config = dict(
    num_hidden_layers=10,
    num_key_value_heads=1,
    intermediate_size=704,
    vocab_size=910,
    norm_place='peri',
    positions='rope',
    attn_scale=0.125,
    init_std_qkv=0.0287,
    init_std_up=0.0287,
    optimizer='muon',
    learning_rate=0.00211,
    max_grad_norm=1.0,
    warmup_steps=200,
    dataset='wikipedia_en',
)
MLP neurons of a small language model. Each row is named by its layer, matrix (down: output weights) and neuron, and shows model dimensions 128-255. Each number is 200 + 20 x the weight over its row's rms, rounded and kept within 0 to 999. A neuron's up and down rows have the sign that makes its largest values positive.
A block is one neuron, or neurons of one layer that tend to fire together. After each block is what it responds to, as a language model described it from the Wikipedia text at the highest values.

L4.down631,194,196,182,227,172,196,222,203,205,187,202,200,239,193,200,206,194,224,193,210,171,197,226,199,230,194,212,191,217,238,209,208,214,161,223,227,210,187,210,194,205,195,222,201,176,176,232,175,242,229,171,189,211,172,168,206,193,177,225,235,198,184,176,194,161,213,190,176,180,196,181,231,255,197,154,165,169,165,177,211,211,181,214,181,215,201,195,190,193,185,203,222,177,200,198,179,197,222,221,198,210,183,201,169,194,216,217,213,195,202,226,187,192,194,205,218,201,176,181,212,169,222,204,184,192,187,148,211
Three-digit year-start tokens such as 201, 195, 18 after a comma, "in", or a month in dates, e.g. "August 16, 1951", "in 2002".

L6.down176,173,246,174,193,202,179,205,189,158,203,208,208,233,192,185,177,206,170,202,215,207,196,214,197,169,193,185,207,176,192,181,164,192,208,201,206,202,209,195,199,157,203,205,218,239,188,211,219,247,192,196,193,185,167,182,173,190,197,226,207,241,190,186,201,221,212,234,181,233,183,186,241,217,186,172,190,204,190,189,213,199,219,202,227,167,171,180,204,197,223,206,228,195,228,213,214,198,205,196,212,209,213,238,178,172,190,184,224,241,185,196,207,192,177,201,198,189,213,177,195,203,184,185,193,189,212,206,199
L6.down247,208,204,216,194,216,186,194,179,215,200,197,182,205,227,230,233,209,168,209,208,201,160,203,181,191,217,193,172,209,179,171,205,180,214,205,193,190,214,239,221,189,172,181,170,196,192,226,190,242,208,221,173,174,185,180,181,190,175,196,194,207,210,196,221,168,220,181,211,224,217,239,200,186,241,194,198,173,171,215,227,199,173,191,219,194,215,210,219,192,205,192,222,184,205,205,191,248,214,170,212,197,176,224,163,215,210,213,187,196,218,173,206,187,189,188,172,206,223,183,235,233,210,174,237,213,202,201,192
L6.down521,209,201,202,207,210,212,214,190,213,163,189,208,229,198,185,204,217,237,200,239,177,213,189,195,162,221,176,209,227,247,197,214,215,200,175,214,176,203,216,206,207,194,195,199,183,206,185,196,184,232,179,192,193,229,199,228,209,176,251,185,209,182,187,231,214,170,189,239,198,176,211,204,176,225,186,171,226,204,205,220,196,169,255,195,208,217,192,205,201,208,228,212,190,214,190,191,223,209,201,200,206,229,186,198,168,190,204,194,218,174,200,210,205,186,184,199,205,186,205,209,187,223,155,190,186,178,246,175
L6.down631,203,244,169,202,201,179,205,216,214,215,188,218,203,214,191,267,221,169,216,219,192,196,229,170,202,200,180,219,182,172,229,204,158,201,215,213,213,190,204,206,217,211,183,215,204,191,218,198,233,204,192,177,158,191,211,169,215,204,213,203,230,177,190,225,210,195,197,213,211,231,223,204,199,213,207,186,174,170,203,204,194,224,210,204,196,189,183,193,215,179,189,246,198,186,166,189,198,194,172,219,183,168,208,199,201,204,198,192,211,198,166,183,196,194,209,213,188,238,194,220,223,206,211,211,203,226,187,226
Final pieces of nouns naming a person's role or occupation, as in music-ian, Pres-ident, football-er, profess-or; weaker on other word endings.

L5.down424,189,196,193,210,196,223,158,201,176,201,174,217,219,233,214,215,179,193,151,184,228,214,203,186,196,209,214,198,193,228,210,210,208,186,224,223,213,210,225,203,153,172,202,182,232,247,192,172,220,214,210,162,195,195,186,173,220,184,191,213,176,233,222,184,206,165,201,186,200,190,190,202,231,192,194,175,203,208,206,191,197,223,198,178,205,200,169,229,206,221,182,196,224,164,202,205,224,221,240,196,197,173,232,178,229,199,172,147,186,151,200,205,208,196,203,214,211,170,167,190,207,228,216,214,207,192,207,201
L5.down441,172,172,190,216,191,206,195,196,179,180,181,171,219,161,151,208,202,188,183,248,227,208,169,174,193,250,224,153,235,214,196,184,194,227,216,189,203,225,171,203,216,244,197,202,223,181,201,196,182,240,218,215,204,246,206,195,210,198,197,221,225,187,202,183,224,236,199,205,224,179,208,216,206,185,221,201,229,200,151,229,208,187,189,189,195,187,231,213,209,201,209,226,220,193,188,215,220,233,164,213,205,188,201,198,194,205,206,182,171,212,206,217,175,194,201,178,248,187,188,206,215,226,196,228,183,207,165,217
L5.down524,204,205,208,206,187,183,198,220,199,206,210,228,210,182,207,220,193,194,216,184,215,220,189,210,216,164,189,205,181,224,219,176,207,171,229,253,206,195,209,176,188,220,191,220,209,214,227,210,204,206,210,232,205,138,189,222,188,235,238,176,176,212,202,217,198,213,180,219,161,187,184,202,188,217,214,187,216,207,226,203,223,203,192,206,184,220,188,217,234,203,204,211,165,219,187,196,182,190,159,190,191,201,233,165,195,212,153,185,174,186,171,210,143,188,191,215,189,215,220,189,205,268,203,165,213,172,195,225
L5.down616,170,234,185,185,170,178,175,202,192,211,143,213,191,213,189,201,239,190,204,202,189,196,201,202,207,183,169,212,229,212,222,198,212,197,179,218,211,205,210,218,197,168,173,197,219,216,235,206,224,225,218,205,168,197,188,178,232,174,175,231,215,186,198,224,178,187,203,183,221,211,210,203,180,177,221,174,208,187,191,190,185,191,182,194,195,168,219,187,231,201,192,216,188,205,199,202,206,213,217,227,174,231,178,220,191,225,182,185,220,186,176,217,164,167,170,194,209,232,197,209,183,200,191,220,211,198,161,228
Mid-year digit tokens in dates, especially the decade digit after 18/19 (18-8-7, 19-8-8), plus date commas and month tokens.

L4.down252,208,233,184,205,216,197,206,187,205,225,175,178,202,183,213,186,196,194,185,186,208,159,170,242,175,179,176,192,157,199,179,198,225,225,163,212,160,212,197,199,211,227,219,195,197,214,166,225,174,188,201,209,186,177,211,215,219,214,187,223,150,208,211,228,182,201,192,175,203,184,165,237,193,188,201,185,174,200,207,207,215,172,193,191,236,201,204,217,226,191,208,205,203,185,192,186,175,190,186,165,243,195,194,208,187,188,189,222,205,194,213,191,199,186,236,228,191,209,189,204,192,201,174,226,212,219,181,218
Subject pronouns at sentence or paragraph start in biographies, mostly He/She (often split as H+e), plus following also/has/have after a subject name.

L6.down122,196,198,207,214,243,202,182,226,198,213,212,208,242,211,182,182,192,197,191,182,197,199,178,200,198,202,194,195,185,152,204,221,191,189,225,206,220,212,208,226,212,230,212,205,199,213,171,218,206,210,192,219,176,206,207,215,194,243,218,224,223,175,190,194,192,190,180,231,184,233,202,175,178,183,199,187,224,213,213,249,195,206,200,209,183,182,224,194,194,218,202,168,181,208,172,149,172,201,193,196,210,176,198,174,186,203,179,225,194,200,220,179,154,200,214,247,192,210,191,242,202,199,191,207,206,181,191,188
L6.down217,166,193,201,193,182,189,180,175,171,223,186,204,209,199,220,182,208,200,171,181,169,224,236,183,201,180,199,187,207,191,190,184,198,188,201,231,205,205,233,152,200,225,205,192,216,220,235,186,212,210,213,202,225,162,225,230,196,192,212,224,218,240,207,195,190,207,181,195,202,207,208,196,204,204,202,194,231,231,191,175,175,229,220,188,222,226,192,215,205,188,217,195,170,189,203,150,210,209,191,234,179,233,203,222,220,236,192,223,225,190,169,130,214,239,162,208,204,223,182,193,197,182,208,196,182,192,216,207
L6.down445,238,213,204,170,179,204,212,200,208,183,225,209,196,219,202,200,209,182,182,184,203,188,193,198,194,194,231,181,183,226,213,240,215,199,196,217,190,209,172,208,207,194,244,211,248,180,206,189,200,211,196,228,213,223,232,209,178,197,222,184,175,204,192,188,193,190,190,211,201,201,215,167,211,204,204,225,180,169,203,193,204,206,255,211,218,210,224,235,173,175,218,203,215,155,213,190,184,197,196,234,184,190,198,181,234,214,207,211,195,217,175,233,179,198,188,163,205,190,227,226,161,206,167,194,187,221,214,207
L6.down575,199,203,213,203,188,177,193,169,200,216,191,203,204,198,213,153,206,219,217,197,185,182,233,211,202,201,200,239,202,194,226,183,201,196,209,200,251,189,196,185,199,227,184,201,175,226,221,202,205,203,181,208,193,206,184,213,188,234,215,191,208,221,178,223,155,186,201,180,226,173,194,195,198,157,218,213,199,193,169,230,201,188,204,172,195,198,215,226,209,177,181,167,187,182,174,202,211,177,241,190,185,219,194,203,222,163,200,172,195,196,208,183,191,222,199,227,201,174,214,224,189,195,195,199,234,179,191,212
Leading or middle digits of a four-digit year that still lack the last digit, usually after a month name, comma, "in", or table bar: "200" in August 2008, "199" in 1998–99, "0" in 1803.

L5.down321,193,205,213,194,227,210,229,188,175,200,208,196,210,215,186,221,219,177,208,238,201,166,208,201,179,193,202,187,191,199,183,188,164,234,202,192,196,185,226,203,206,200,198,196,203,205,193,167,244,200,192,201,201,192,166,195,185,204,204,190,224,213,187,180,190,212,205,193,234,186,238,226,183,181,175,168,205,183,201,218,198,190,186,171,191,181,187,204,210,209,186,250,179,191,181,182,211,202,202,203,209,204,230,186,188,220,200,182,227,220,185,198,217,190,189,156,206,232,160,233,219,211,183,247,188,197,207,172
L5.down419,193,235,193,216,205,207,188,230,202,190,219,208,164,185,170,239,230,181,194,199,216,215,202,213,194,202,216,184,152,190,193,239,185,221,202,193,208,204,251,234,219,179,190,207,199,197,221,216,205,201,194,169,175,162,198,225,199,225,224,194,216,178,202,217,216,185,195,206,217,165,185,200,185,214,197,194,184,152,199,162,208,182,196,221,196,210,193,211,225,180,194,226,158,205,194,206,189,134,205,214,178,188,186,204,222,217,212,193,202,206,167,220,193,196,202,186,196,194,175,211,238,223,195,198,214,170,194,198
L5.down489,214,207,215,217,200,207,224,221,184,184,205,197,209,186,220,177,206,196,220,222,193,176,198,196,173,170,203,205,229,219,144,196,194,177,182,173,199,191,188,173,200,137,167,195,236,208,180,217,196,199,173,221,161,231,198,170,175,179,230,194,213,237,207,189,188,196,175,218,195,240,223,220,215,160,169,209,190,217,195,197,213,210,193,170,200,191,195,252,179,205,197,197,206,198,192,215,179,189,207,215,215,206,216,200,227,204,216,236,217,187,168,199,229,182,187,178,192,196,202,231,235,237,186,193,184,204,208,164
L5.down543,186,190,209,250,191,216,199,220,212,193,191,197,221,211,211,216,193,200,155,225,210,171,221,178,225,181,193,192,172,164,189,231,166,195,211,193,159,193,200,189,225,191,190,196,231,222,227,203,176,185,154,239,206,165,205,224,192,179,250,199,213,200,176,175,164,189,210,208,170,194,198,199,203,224,207,183,170,199,217,206,211,197,222,164,199,208,184,198,172,207,179,242,200,220,186,224,197,195,210,208,222,205,222,165,188,236,222,201,227,213,196,179,206,203,218,155,174,188,213,194,204,192,198,199,172,169,230,194
Word-final agent suffixes like -er/-ers that complete occupation nouns (play|er, cricket|er, lead|er), mostly in biography lines and obituaries; also team.

L6.down296,207,205,199,215,176,215,226,208,225,222,173,215,226,188,201,203,216,218,180,210,189,161,208,188,167,188,185,180,225,219,228,192,185,198,211,209,201,228,208,212,193,167,227,200,198,183,214,234,231,164,257,212,162,199,213,201,165,190,179,188,225,198,217,197,185,181,213,174,209,156,194,176,150,168,207,196,202,203,207,219,231,194,217,188,193,173,216,151,210,175,205,208,214,186,188,218,154,214,202,186,184,218,221,174,195,179,235,196,185,230,220,206,213,224,180,177,170,245,193,219,174,176,184,180,173,245,180,199
L6.down324,185,187,221,172,203,194,168,231,228,216,197,188,194,209,204,189,204,170,204,196,204,199,182,180,172,194,188,189,241,192,202,212,209,213,243,216,164,180,208,212,195,220,184,218,173,219,172,211,196,189,209,200,250,174,202,244,185,184,230,202,170,214,222,199,196,252,205,244,194,199,226,214,206,202,196,233,196,229,175,200,187,205,180,202,193,192,223,224,167,211,201,217,190,195,151,211,223,157,189,162,222,177,233,185,186,223,234,204,200,183,192,204,201,230,202,200,199,212,194,186,214,214,177,185,229,228,192,237
L6.down422,184,190,193,190,212,187,186,210,220,217,207,209,226,184,218,209,226,247,207,187,185,212,194,228,246,223,206,199,190,228,193,200,233,180,213,227,201,196,198,221,190,216,184,199,234,209,194,187,190,184,211,210,205,215,195,228,198,222,193,230,196,188,206,204,161,204,171,252,176,211,175,157,191,211,231,209,192,224,182,210,178,202,176,218,203,212,220,248,152,205,179,224,207,153,182,224,184,191,201,175,203,227,190,227,187,228,173,174,177,240,187,211,230,194,195,239,207,205,240,189,204,207,210,186,195,185,225,181
L6.down674,166,183,173,170,218,180,217,197,177,216,215,183,194,234,168,196,210,222,210,166,192,167,209,199,194,253,202,130,205,204,173,209,185,187,208,201,180,190,182,227,224,197,180,193,197,229,180,206,235,205,188,228,207,211,201,239,178,222,218,193,203,182,230,219,190,198,197,186,197,195,190,186,166,187,201,173,209,184,172,193,225,177,211,191,227,215,193,191,201,202,231,180,159,184,198,226,219,192,169,187,188,210,232,189,198,228,230,228,184,248,216,201,197,199,226,185,199,229,215,178,185,217,240,197,188,221,199,191
He or she as a clause subject in biographies, often right after when, where, whom, or a sentence break, as in "when she was 17"; weaker on letter pieces like the "he" in headquartered.